MLP neurons of a small language model. Each row is named by its layer, matrix (up: input weights) and neuron, and shows model dimensions 112-207. Each number is 128 + 24 x the weight over its row's rms, rounded and kept within 0 to 255. Numbers have three digits each.
Before each neuron's rows, "fires on" lists the tokens most often at its 100 highest values on Wikipedia text that the model never trained on. A number after a token or word is its count.

fires on: "\n\n" 43, "or" 12, "al" 6, "l" 5
L4.up1591:131127111083091158122124164131108147124159095125118126138140130096156146104091106147126144134115200131109097151054139107135120112118138111125145147120140140109153131137096153136147131095158174129159104161133097103165128087122138129131106100139106117097104169145146126147140120160125167190

fires on: "an" 41, "ay" 6, "ad" 6, "bas" 5, "o" 4
L4.up718:115163147119117142146097135139132103117160143153129108127105143170130157105158151131116098095153130080139116142113145132124159116100127133099138112127116115128102097124167112152129133146105136156173094156105111158134137119118135156079124134089108129106123138132149118090115146130127114109

fires on: "\n" 62, "\n\n" 36
L4.up2155:113093152134119153096127136128125093163138144098167140111101085144116112126131152105161077126139157132078138142083127124084116113106142116067146130148168147119169152161127175111115115147126148131122145123161148117138149141148167153134107165168146091116083181125098081105111131138149131141

fires on: "\n\n" 56, "\n" 37, ". " 7
L4.up2265:155122127137101157121166118139098117155141071142144155085138111086144116114115108168148130122163114127127124130162144130123120143142111115121117159105115162146187115149106115130143129106091081142163148107156163121109154140095134148133175142134110138125095141147072125148147124162096168160

fires on: "\n" 65, "\n\n" 19, ". " 16
L4.up776:095162129148118132082123131151165140125107114147115162112115112179124091127132111146149123119087147131157162119101130132030124142141125156099137116125154144143131127147138119096131142150114140117126159153097128109131160145125119125116123128148133111127163154116116113156134106162144152130

fires on: "-" 32, "an" 8, "ș" 7, "'" 5
L4.up1489:152134129128113114115101145149135119138168081140124111137160091138150121129170092156122098085106131130154128106171152129082100158115120156108110102137161110120111154136121152120124142094156088152114138156159129113157128120116164131105145112148157152109118124111111094159124158066115123164

fires on: "\n" 59, "\n\n" 22, ". " 18
L4.up2024:112127115138080131115112127105114113149141121149124182084116086117132096105134085143147113110147092148106116104156153152113154162119113144108151144138111168132118114113110144123121127135104116095150122127155141109150130124136140127117159137158148099073175134145115072140146128132164142164

fires on: ", " 31, "-" 24, "–" 18, "and " 9, ":" 8, "/" 4
L4.up362:109148120091132118117129129153143083140143199134124125136153108142128112084159154136112090114147144110125127112104086131131092105173122118100169120041138136133163116167137094164085133128150142126129161165113180133140130164151097132130089127102118149133139080136094156083137109107133135115

fires on: "had " 35, "have " 29, "has " 18
L4.up2203:126089167177129058104149128162098147146124133102102129140103110148142155089119150099125115111132154110135181084139110124148148155132113146175125134137127124109156099137142116115141134152082124136122170134126105130122101156140138150137123028093090146099137173151168112115137145112113141138

fires on: "-" 27, "of " 12, "with " 5, "ance " 4, "ate " 4
L4.up1908:105089122108134162125102128096125113129091157150189153172120137081152117110124111089115103161118141147138114109142115141159169114100107120148146119130082099096119132145098127153130127134155099119096128086083101118113102156106122071110106155109128156125158173140125142129099103110122132124

fires on: "\n" 78, "\n\n" 22
L4.up81:139094138104116119113118153132189110174082135126124128131168116119128124092136166104132151104147110116147130136136099080175125157071135123090128127172100125113171166188075116168144108152160118105152137113137142131163167127116131147094121149176150166150120157124133154127151057120133117146

fires on: "was " 30, "in" 14, "Is " 8, "is " 6, "It " 4
L4.up1668:121138140093090148147129097134175127119165084097134153115099180163119110102143098130128132129150155128134138151103142127101113084097138211094112109099112178101142094154112147093123123104122112115108111144127079131105130132120098122126151112111151194139111164100120124151116108155108124121

fires on: "|" 44, "ust" 6, "she" 4, "-" 4, "| " 4
L4.up1351:146107155144146116121134150144063133124148163117134137128120095097142143143115130124135139121142133107087152112099139125118117119160134137165154073129116127139128161164150148110115144094112130160091115139121114130139138139160099129110159108141098119102141103103191170128147126164120122140

fires on: "-" 35, "and " 22, ", " 10, "day" 6, "so " 4
L4.up700:114100114135129096110174114122097114131130119140131138142155136097126134133117124146143091140157080113131110093131159121139111167159148135135143138133142075125123140133137155119152177077125161140096143094093098111132149093129157099105108078189097118113113089148133160130126131146130114103

fires on: ". " 73, "'" 7, ", " 6
L4.up29:126130131128125142122111125151124145110120164147138128093125143171116151128153133157097099120072098138094115093148132168144083141108119142152145113115131130146115177102100142145096113141124151086119170118093132149161078151058139125131141127157172152157183138133138153127150135136105168136

fires on: ") " 66, "(" 9
L4.up1115:133097127105167124144123112095156151128078141140155108159141161133139160114107145143120131061109175092114114136172145111086077124106118097135137130137113153118113103120073077099136130160118140121113121130148132132100104154133124117136108128147091128154113111122092143176151133100135121138

fires on: ". " 88, "\n" 9
L4.up2330:159093161162122160175125134142121108091135123096117153144133126094096084126114133119125134102138125152120124103140167131140122111131151087128152131108100147155116126126102132127132130105098132165139119118142160131077125075131123150172137093146157149129142155125130163104166147110167149093

fires on: "\n" 65, "\n\n" 34
L4.up1244:116134125121140108143154135126113121116183137129145152123177153116148121095106142171097127106109099140118156082135139115096154124127129141115135184134089105097137134121086182123150096116101190121123085167111132148145108126114087159107130112080113158160148138122106118136113138116144121093

fires on: "–" 23, "to " 11, "after " 6, "est" 5, "-" 5, "of " 5
L4.up1777:138112147114141183131115129111151154100117114087144165099108148098168116125111149114116151076084151093132126111138088133169115109164113137097123087173167111126153125171144148125129151123082139111087107074100133110107120122115104128108134119109099090108160121148119096122125120161138110170

fires on: "\n" 27, "st" 20, "St" 15, "\n\n" 13, ". " 6
L4.up2142:104133151131138141092161117098107168137138115116156162155158102133145150099111133052130164123164125103120092128152130124128151148151113120093155152154106122130113163122114135125104130135138149053120074137105126106124115121155144113079162131126106144090198119178101106114135128091132111135

fires on: "\n" 68, ". " 30
L4.up784:132135152150099142124064094158117098118126129107165162140150094114122102082181107164166083115105117169116138100147138152135169111148121132139103152129176162132119118092146114105154123096183116096156102119116135083103139160128160117175105129127165101178139085097150102152141086104124130107

fires on: "/ " 27, "0" 22, "k" 11, "0 " 7, "-" 4, "can " 4
L4.up1575:161116128149102116131145075172103149171139056134144154106137122206154117139105136127080104126125101148156165154130127131146110134135140112097138156117158124175105125109135148139163124127101152143122108135092122150082116142128140123119085112094073124142118138125124141141101125121139112096

fires on: "." 91, ".\"" 4
L4.up1325:115153095145117144194153140171106139107109144123116142149139145143143111108131124141139134107141084169080122074143116124109123149156129119098115100120138127146137100158106133089079130136127163124140123162134100115132129106167146101133108107154145102098140178142150121099158123105142114082

fires on: "===" 20, "and " 20, "\n" 13, "==" 10, "& " 6
L4.up309:101163095127151135123131126185083099101120087138152150145184089165156111117142132144134103148108175103110109096129126091140128159113131110122123127167152132130102144092134094079162116089170098094154122112134132118139131121153125108147124133114136160134120147144132157107126106150103102145

fires on: ". " 52, "the " 6, "| " 4
L4.up1191:133081139133151170070092087129140108157130124103109113130074130156141102115150121131104144098106100152135115091142131091122165077119141096137118149124139132116137159161106111077136105149120149143093102140183107109142101099150093122093139117145114129104156126159065091142149122110132153109

fires on: "-" 42, "of " 15
L4.up735:151097176170119158150157130082096069063102141128145101145131147184132153159115142131137120109141119108113174133119154132113109182142154167190125112139166099120148136115130112116158135128125113106084200101109102092130116140138101128113127130149102145142164100161165158144128139115115094098

fires on: "\n\n" 52, ". " 36, "\n" 12
L4.up10:106176146135115154157141145155144112121119138117125136102135152158143148101117136137160123106141099115122131112147115155130098128127122117163152148134137141177164135114131112086136129137125139116143093069139162098147139147076106149090104113150138126115126125129143147112184124130142130150

fires on: "\n" 62, "\n\n" 25, ". " 13
L4.up1148:113129128157103152108110145125100110141165109153135171106143087135137080091150087158165108106139110182127127100128146145117164159118126134105133155123151169135141125134103140126119135129094098101156130132148140117137150127124115140107126133144144114100166127131102047139150119139136138149

fires on: "is " 18, "s" 12, "o" 11, "was " 9, "be " 5, "r" 5
L4.up597:149162123092104089124167128134094120142126117145057153098132135165142118117150135122109132151114156175129124159126155137100096117145132132102105118114150112123154105131113143115114113180104119109144082135124107128157115163119134154116141120108124130146067130086146114140141121107133121110

fires on: "-" 18, "ev" 12, "up" 9, "–" 8, "al" 5, "og" 5
L4.up1810:124088120110086145113097114116134190163142125146147136099132136141106121178124164166105098119153181105137123114132128129151122136134132143156088150117113162118107149107135134111189129147132120123129124108110131095160128130130145144119110110168125158138115138129083136127137128105139178107

fires on: "-" 55, "–" 26
L4.up186:138149129157160230124098109133165117120111112119124136140131162103140123126153127090128128133101144061163155175132103147164130174196109107136166148133094160113158121134150114171157141082123146163160142116106120137104120090141128154116158096121093091109153125119098135080146121113128116166

fires on: "–" 17, "/" 14, "was " 14, ":" 7, "-" 5
L4.up881:103184121125122177124128128131163165135118184105143131143132107158165117109125143127124205112138100154126158131123155133096093136094182106135159136095130115114118157122133095149108102124115118117118131131145107078157153123134170140052158111161123172105133114118127149186098134129125121140

fires on: ". " 80, "\n\n" 10, "\n" 4
L4.up217:111129115139116152169175137151104118148185102142133113125142161118184101135100116098115143127164118123103079115130111129131168122121158133128113145127162120143122108148129174161146124133125133105161114090179138162119146142176118144172100075142092115116154126146138136108115150147154145116

fires on: "\n" 51, "\n\n" 48
L4.up273:126150111136127123133153119116133138151110113172168177110140136126126120158147107141104149117158091131090147123151135158124104162118157158125123136093152129159096123130121132133115122136111150109101100164109132141125094135150140194112116152124094105147145129131114098142119093125124160116

fires on: "has " 40, "had " 21, "\n\n" 7, "offered " 4, "have " 4
L4.up2032:142107148123120099089181136153096130183108130107125117107121147161148120156137137067163194131135126109115159138119153083149151127107140118151144177120141114168114129130108133134151126132086138136114098155115144184182130123125105119133131072110091163112163147130154115179138152097145092151

fires on: "\n" 62, "\n\n" 32, ". " 5
L4.up64:134104123136143150127170150096115109136147175120145119106095115092148113161151164115114104119138087147109137123121155131131147144103142127123112112137137063132100128150104112140143146143110163125110081110107085144085126092152118133159138133165143121139120130152092135152075127126132117117

fires on: "that " 18, ". " 12, "by " 7, "much " 5, "that" 4, "one " 4
L4.up2393:139129135123135106131136133143141116105102133139119174132139130114101156116092116145081116134129142112143133133132098158091142150182159155127194081112127123173102138043138083116139120141146128090118128131075096127144100137117122100103111151131110154139157142178112125140115115140144154109

fires on: "-" 34, " " 21, "s" 11, "Party " 8, ", " 4, ". " 4
L4.up1634:145134105129129151115118137107183113134131096148109155140076122105097144122138151119163111078134129112146118110129140152156144173139126147123137098134143107110141130135156127105105126115096143146183125145126114115182142155106163147164104087168133117111106127129118105174120148112154091174

fires on: ". " 17, "\n" 12, "ed" 9, "-" 7, "as " 6
L4.up1733:117087131164148119127111169172153069110141140141098171100119090123155129144141118117114117108084125145125169088122144199163152135164097113126120114079143148115162104134127147167132127154126129145113127099104089100157143140069129137120171137153107143126188105145135108129098143109097134130

fires on: "\n" 86, "\n\n" 14
L4.up837:125180160125172107118186114119117129103119122142145164144139129140106104129134132137147099124165118161119145104124127163129135135117103140130110133131108128123154149168138136154138118156106102105106115119144129154120113143140124165138096110114130135155159189183162078140125138120138137095

fires on: "in " 15, "for " 13, "it" 12, "to " 7, "with " 7, "on " 5
L4.up89:109145119116104136094143137128137095106109110146107144130129115129129145149151135107118143121145117138105116120101138140164133159131133142171131146146158143088097092169127143101130106137128150141100098125149110160133124119132071141138147156138147092110154134096108123129152115149134121126

fires on: "to " 26, "and " 13, "of " 11, "– " 7
L4.up1289:133140163101089144137142089130122124117122107147129134125085146131152106089107130117104151169126118138145106145149134147121123081139171077162114127158134138141147150112109073161134088081145106108125140159122182132118107110138096109091172133185135165096138100141128137117078161131141099107

fires on: "\n" 53, "\n\n" 45
L4.up1980:136129153114172121119147145156109100124163116126142157137111129127197098093073128135115141069156122105117075080125170144111140151163146131088135102129127107112136097145141147121147134186152131132158104149143101090128109114123138110129118150113145121108141101173134083145134169121152150131

fires on: "-" 21, "\n\n" 13, "First " 8, "San " 8, "first " 8
L4.up1588:151104162149136149152164156108137117088087112089122125081143106181115140134148144116148074119101114097101105102153127173136129136130128170138163081160153102125138106148131107118133122110079191110106122148127154131105123093136150126162124143117134127148156179121123159139117155091123088148

fires on: "in " 22, "off" 11, "into " 9, "off " 5, "to " 5
L4.up1592:096099102140176139148139172122103088112088114110130115160117115124139163134096093118144139120105144141149168167087128131145122143128123134130102142129102104120143149124158110131109159076133163094133139128101170144131138118103110154115144097124131115147147168123140165110085106083135128134

fires on: "ed" 45, "of " 8
L4.up792:104098157152100150138129168152136139153103102086089171123121110117120144125170153133086131162098101131087096111153132145131152124115127130125080168155150098112131121137136144124095108126160129112131109144185109145118140119117145139134108098150148171127151138106127080109121134108105069100

fires on: "'" 84, "-" 6
L4.up1921:122126107125123125161128127142158177123131158133098157126148166111171101153132113133135112110121176142139115123152127145118119101170136143121131095155208106147145156154117136113099160153149120138117118149123104153169126127103108119107153135123127107144134160121164105164129101113160102174

fires on: "'" 60, "===" 9, "\"" 9, "==" 7, "====" 5
L4.up2522:125139072163152171109089159159100122104100145101112115121144099130127130138134150142123096160129154132112171131143127129147106161091102154147160094123092119122131111073100079089139155137117137170127170137090152101113102092121146071073126146123130115169129101126103157125119126110138138126

fires on: "| " 47, ", " 4, "ings" 4
L4.up197:128082175119117141127154124094123098121120141139116142177140124105130093111126126123088121114117124149160123134086152124111126111114167140145113104108136095099110119144143158122127092145151172172071130131118082111124139159176113140107164141164083118116122118120116112161104156117117110146

fires on: "\n\n" 52, "\n" 37, "ob" 8
L4.up581:109167129126137127136140143148126162128147118110134116155113133109082119105131123135095144100121135136141146139081152118122127150108133163152154100115166131100113130128107123144142160181134142092139124128153071131158160114135127140137159132129116139122134137162148112188133140123137129126

fires on: "\n\n" 31, "\n" 25, "| " 14, ". " 11, "-" 8
L4.up1968:133145114134115123116144126088129114148154134138109113160138110122167136121130103179125145141138091087132159114119153119080119100116164133140127166124098132092140120113148120123136148121087122150131107191099142137149110165121086084112081108188139128183135126118106116157120167049119149161

fires on: "\n" 64, "\n\n" 21, "ag" 8
L4.up2205:143140168117120140135161081112162093137130102176128129129123120119153113163081087133092074144147170102109111125125146165105145091100103152144087132164077109174098107122168163129139119133084158168123106111093112133098079120107122142105129176086150157118144145141137084166146085143141112147

fires on: "and " 53, ", " 16, "or " 11
L4.up327:100138153119148107086113161135131081114106132078157134067138144105125108077100174143098125076126100101121128117080145161125124146122153138156155134083148124110105097120102139132131110095156132071168145111111133101110120135151130160145116108139118107088124120138125138101172095116121125108

fires on: "\n\n" 83, "\n" 11, ". " 4
L4.up1745:150112154142145121140137130139119097107098151131132135139147090126156115088120104183100097108100095160113146125123154119125103171105188188111159107112151183125079153119104099118165112136135115124123125133159182122155119157099133103173130123074135138139135134108119136145099117138088135111

fires on: "\n" 52, "\n\n" 44
L4.up1679:093157121118090082110118182135133077153150123142180175117150111148119134118126085137166128131124122151136145119166111137172111158083106137129119159134106082143146154105136147128125163102119172125176114110140124100137094128167126156164119153108118108144114169150100127136130142120116088133

fires on: "\n" 71, "\n\n" 29
L4.up2149:089146121175143156188193100142106128162140125178155140141141129127116150161090094131091137138120119121131124120144158118118142156104134155127126139124127123109103110089130177154116132122121150169120124096133171131111144139080094140124103112145120131118143131120096125171118090116126135120

fires on: "-" 29, "almost " 6, "back " 6, "over " 6, "which " 5
L4.up2488:070142153146132119124103075136131151124127126151151146151169139139121111116119158111147150128115119111141112107112112144126131109148155164141141110150161140162115106112149161201162124128099106082156152098100167110135144132159119145110128142130128117142137190096109099115087174147111153121

fires on: "\n\n" 60, "\n" 39
L4.up393:130134101140125129134136146111121141167165077128122145097148143083137130176074133124146145111149116116130109107124121104143084152105140138132122162099134132122118157151147145146110118144112132149132112123140143134162156111083156137099117136164139144134179127135129134134121090118149150134

fires on: "(" 42, ", " 9, "later " 4, "186" 4
L4.up276:111146173113111169146123143138109148126122169110113128108113121113120142157129092183159094141145089096147132117110152117129170117124095139124076111149103121097144125101140178115139077145121136147105157118144134142175164115142128155136151102136136161126151097176108120126141167119173147127

fires on: "of " 36, "and " 22, "(" 12, "de " 9, "ay" 5, "& " 4
L4.up1123:169137142111116124131123114122081116075091127152093145133102130087140124128122121126113146090137132115129147148104094124140094109091100125150166096147113146113175132135127096108152139106139090116146121133145125139076115148144099114107161135118111174139111152124069120157124158159147102116

fires on: "\n" 46, ". " 33, "and " 5, "while " 4
L4.up2143:128120120107122111160172118090102144131157159130144124094127122101110123111091092123119089091134103080131095162139108089118127127136116142118110129147088138154115129107116117150060152133148128120128165114130124125153141125111151122133135092184123117118126132146131133144101142116118127155

fires on: "| " 29, ": " 8, ". " 7, "J" 7, " " 6, "Team " 4
L4.up1954:098124116117094101084116170112186120137129111139116148111105100106101151117117112114138109104095118136060094122112108113147100125126120084088153126117162149102136127113152159105142138122109137144109150097105149088135121101113122085144137141132102132124131104190111116141156127133108111145

fires on: ", " 38, "is " 14, "was " 10, "in " 8, "; " 7, "(" 7
L4.up1741:098131095125111121108134131112157123113141096140122142176121119139120122082101080153134113142159147161092144145154121138116107159098144128069107095130138122112144129148150084182128135145138110121148117116134145087136088118116104117093091136159090134118102142112139114123155133101143111126

fires on: "-" 17, "le" 10, "es" 8, "et" 8, "of " 8, "ed" 8
L4.up2386:107119104124145150111119142107108116146131141168160165174089148093178097110124121123139142077089146154110119167111130102166140103109143133125118136107107104140125133152105149145158143165162175107095130124109117117119143125122130130123130113162118143167129131182128099146104139129094123130

fires on: "\n\n" 24, "\n" 14, "th" 6, "th " 5, "d" 5
L4.up1494:130118132123135133122123116141082129136124099163156130150122135139094116125131117122120171141134128134135156157136117130089136135121093145098139114140095152130108106113142149115099153191131103166161150105169119138100128161085141136086156136163122147157148108170109123155103123093122119153

fires on: ". " 57, "\n" 18, "\n\n" 17, "| " 8
L4.up184:131150082130138106131109157124119098061095139106101137142129136182112138128157136160144108103127086143164157119128129149133119170123130145132170177145107127146125116153162097142149140120138143152138078090130135074143142136154138157180153103163130070142111203146152103140125153105118127101

fires on: "\n" 30, "\n\n" 25, "tr" 8, "Tr" 6, "- " 6, "to " 5
L4.up1224:134150148109111142120129151120182120126127109138128105149094098163127138085121092146072116140131137122169120123080090119121133135114109173114144158116135130102122127145060152163105128143138155126092086143123113133097111158134091126109143118117102130160116100139163120149130098163117143162

fires on: "," 24, "." 19, ":" 14, "–" 8, "°" 5, "$" 4
L4.up1183:124141134111132159112131123143127146089122126114113123140129117134139104116125129148110158079149152137135129120105156136134163109081120169137144148128128133115086148148131108136123171121107138153121111161125159145134125146120144107062098150103148114066126135161109128140125114112122140124

fires on: "of " 15, "'" 12, "in " 10, "\n\n" 9, ": " 5, "u" 5
L4.up516:072101072128129135130122089121104116156150141116165143187121131143101165153138124145147120111135129097134079102159147105121116149119138130124110116128081116145096131083141139118087141105139142139145091125119094135135091139172144145119088141136155133143133103109125096157113125065122137129

fires on: "." 39, " " 12, ", " 7, "present" 4, "m" 4
L4.up317:088123086166108109126119116113116130098148125107093092137141115093149112136079141121103134120180142144147117131126124169136143104153166146086121144126149054123118078115158132126117110157117144083141097108185105108157101133145120111147095126125105079105103166120172119174141156109145136154

fires on: "\n" 49, "\n\n" 48
L4.up554:122167117116136145117129122102115150179106069143152187113148102116156107101146106136177113114158115154115103089165149152120120150096155137106153157132093134128150117134145126110121098104083104119097109147137159127163176133116126114112133168122127107116137118125114114137122104147122109166

fires on: "\n\n" 54, "\n" 28, ". " 14
L4.up1778:139145144110142110126091120100130063109131110113131174149148138120155101147144157126114119116119084148098165070121086119178117148130141096096159120140108124143141164113151129118114133123126128170144084093120125098160153169126117138118103140164114107134119155120131166113152138142125138158

fires on: "it" 14, "-" 9, "er" 9, "u" 8, "in " 7, "c" 6
L4.up331:114125144141131159133145131117124132104160116127129123130126142138158198151149126081151121152107150093149121108142155125153158146082146083136131112108149165110091132109139193100126080158102077179163152121171103113107106120124103147153154135150120108075154162095129130174133130153132129112

fires on: ". " 53, "\n\n" 23, "g" 11, "r" 5
L4.up1882:101100162123090111129107175122082100137169106148107141127151145113111102132123132137149105149081133161104104094112184126124093122101131139166136155083150112188152143118133084072120146151157145095157116089141144154195111107117112120111105138124149127102126143155090129122129137158143128112

fires on: "| " 35, "|" 20, "0 " 17, ":" 5
L4.up1028:097109088140069133140105119066143150137150168122115141131156152111130155138158127087147119101139174109129129150165120142116116102086099084115119129135125156139114167090130089136153157064152162122184149136164163110128129120156137144125091158148125128144113163100144121162098152146076083123

fires on: "and " 24, "the " 13, "of " 11, ". " 10, "." 4, "& " 4
L4.up2466:139132114157097099195126175137141143109121125150101133131148173151158118113156139100148156082155148122141114107136144119128137143133150112144110135117152147129146122153112119104115126109134158101116101140095122108088127124112082173146121111124127123160155128084105103054147176124144128077

fires on: "\n\n" 37, ". " 35, "\n" 26
L4.up2353:128115154132175131145084140112156118135134134090146109172125123110115130112144133154136127120121102143141122122116096146091181162119124103149133146128152163127102150135079129124156110110121083130126152125077102091163140118149128120110193149135147198109144146115119138161153146077150165092

fires on: "a " 22, "=" 11, "of " 10, "Public " 9, ", " 8, "ent " 7
L4.up437:131131144108095091167145133048115136128085118149103127139147122075122129171131162137136132112066106133198116090150192104145111092124195125119099085168104116140114143137143108095098136139164141127131157120122143109131144173125092120105151126131151127144119080138185119104150162095127112158

fires on: "| " 51, "\n" 9, "(" 6, "\n\n" 6, ". " 6, "af" 4
L4.up1378:120078156156117101146143112108177127146147166116176109063166114127131139149092167107101138119127093109114117120089123097127125160112144135113119117132122145144147088178147126138142165154135128148084176103107117155138173073137141099129156133151080131116143114178118150129120107118102126111

fires on: "\n\n" 45, "\n" 25, "and" 9, "Its " 7
L4.up2141:122106131093124159089128105136116084136133148141132133104140180124127116118117164114121109122137100153123105107112140126090135143107164113153105146100107121131136111109133112137114099150136132128158121131136124122135181088156111112122127125143124109125153105152108136137119146133113155172

fires on: "\n" 33, "li" 13, "or" 10, "is" 8, "Let" 5, "°" 4
L4.up1893:133170146115112157113150143129103123114168157137121114174131153148132144113142096101107108104072161132165142115154162149082160163116110120142168153071139130127141132120109142156110116126124115150111129092110112159131143147099096127109166137145085122113160142164111135155118130119121120166

fires on: "| " 54, " " 25, "; " 7
L4.up1690:102120075174129127089142107079155143153176100138115138128118156081139151091134136116137154098158107150123120096141116140123094154125145134090072106132114109164153115136119119169122163114141134100176117119135101081159091112157142121125105110139118149178100169102129125128117102138137142161

fires on: "\n" 54, "\n\n" 46
L4.up2180:096109144131167133120113073104120101120127148100147108117150131174130154094118121140123107114154128094116157156144099131108119147111134129106116136153094084116094094180187093163102112111149161118119135144140143094083122099164146156117114140131103098153133155112136060136127111105093098078

fires on: "\n" 66, ". " 30
L4.up612:104130109128140110095126130120077121133105124185136120119134098148106130123151122115115131135120097127063112074124124101107154127121128171131134125085092136136088081150154175119152121122126166119126110141113110145162126130153116135156122129090127136112140131134100110169136144126111111147

fires on: "– " 13, "— " 10, "- " 9, "(" 9, "over " 8, "and " 8
L4.up1246:120137142115153111131130134147157110147072118157142143093152130115126166135116131184132087100099164112152112074167144146110096105134175114103155158145131117113136113090138122107110108127125121135164143161061187151112105121123148105096115098130133127130119174137112144131147122157133155153

fires on: "and " 24, "to " 21, "about " 5, "/" 5, "over " 4, "between " 4
L4.up2349:113132141094090127081118126151121126157117125151110092117122160109098081112133128101131133142071112122127105128171115168066169145163154131160141121139128140146120145106114110150110115105143116141167167101088179102115084096165126112108137133154119128129126137140125176087136147191133112147

fires on: "'" 30, "u" 10, "iz" 5, "aug" 5, "e" 4
L4.up1007:128136119118164099103103155126179103105164145153163145125130139166145150126170162128169146120091129155104116123124136185146093144158145160128107101117139105114167142135139159149118135159116101101111148147122103159132106137161134142150100132155122166105149137161121117105109123124165132120

fires on: ". " 71, "\n" 27
L4.up2306:144154159119108111129100164123132072123113087172087138141147116143104130100151105164131123126129148136113137097098113107140102124133100115096117133117153184090123124105105085161121163095156115121125103172088112125118097097149100132137112121137110161159117155124132114119160121102159129111

fires on: "\n" 49, "\n\n" 31, "form " 4
L4.up1316:120148113126129075078187125098108124126067130119118124101161098158130123130098167159181123083094147138075148080120097153144115187182120141149114133081120132109148095137083159186117141111122156162114107102191160159154128133132147138126165118135171126127116164163112113172126120123125133086

fires on: "and " 37, "ar" 7, "or " 7, "of " 5, "em" 5, "es" 4
L4.up1543:154112143116111116133093152151144110094116120123130120135141142119136147130151140160111133120147113122093124089146186118154079125121184142168112120142143126111063132136127114101155095131137111153092135139109111140124173143126151117136147115140128124105155132129134131130155099152130123045

fires on: "\n\n" 79, "\n" 13, ". " 8
L4.up351:146188143123177111145100144129100132145159127151172123094112115091101136137135143111084134128162118155123097132096160138074119158108102121112120171088139154119099107144148156107150148129132106092132146139158110157157112134131115132145092152136125154077146145121164142155142128056097141130

fires on: "\n" 48, "\n\n" 30, ". " 6, "Type " 5, "origin" 4
L4.up1236:142167169150196150140117177090155136112107124134097117150104116135140108095105158117105152141114109140115117080112127116153081167162098094118142146196165106164141125150070122162134120108097133166133127186124140091116136108132132125151110091137138153138154126161124122123172124112126180083

fires on: "D" 47, "thr" 6, "0" 6, "Dr" 5, ": " 5
L4.up2500:145113110164152126144119172130136146112139105147090122102193174135159102134127146149108145130130115115150090138165091137125123088089143134161131165123150109090137151106137147134091148109127093155107108121160145149119107059104127148119157115138152128142156143133137137118067128144152141126

fires on: "\n" 74, "\n\n" 18
L4.up2023:102101134123144139123102096151148114096099114122157171138133137129135134127171145122138098102121108122115133104121156134132120136114109109103076168132078120129126103155167086124123100063184119166138155104142120147141149123125114121125073122078126118146164109134122116175139117143121114123

fires on: "." 38, ":" 6, ".\"" 5, "ed" 5, "with " 4
L4.up2546:125136073135110138153072166105104121130148125096145109131139138108113120115141106135111080169121061157109108098127116117124127135168138101141083131148137062159116130142114141102094140142191157136114149142166110085139123115104136129158136129112135114130138142107113165115197130125100148096

fires on: "\n" 56, "\n\n" 24
L4.up779:140145115074121138146155142100153140169135042138135099157138150122128129163133117116140083120146093135112161153143118169142110121113134126117124129145134135144151163150132102128170154085143190110153118118133097124131116120124138158133145144147124131122147142139148129165137133110080121132

fires on: "to " 27, "o" 14, "in" 10, "of " 9, "ad" 6
L4.up1097:076122117134115156126121146106140109124149112153112199118148175136170162100170187135146066114115139127096124124133125149093155134130116124153184131107142118080117142124092145139152103141140130155128113083137143156133117136153141153109123094121124141092114132121167109096133092137133130077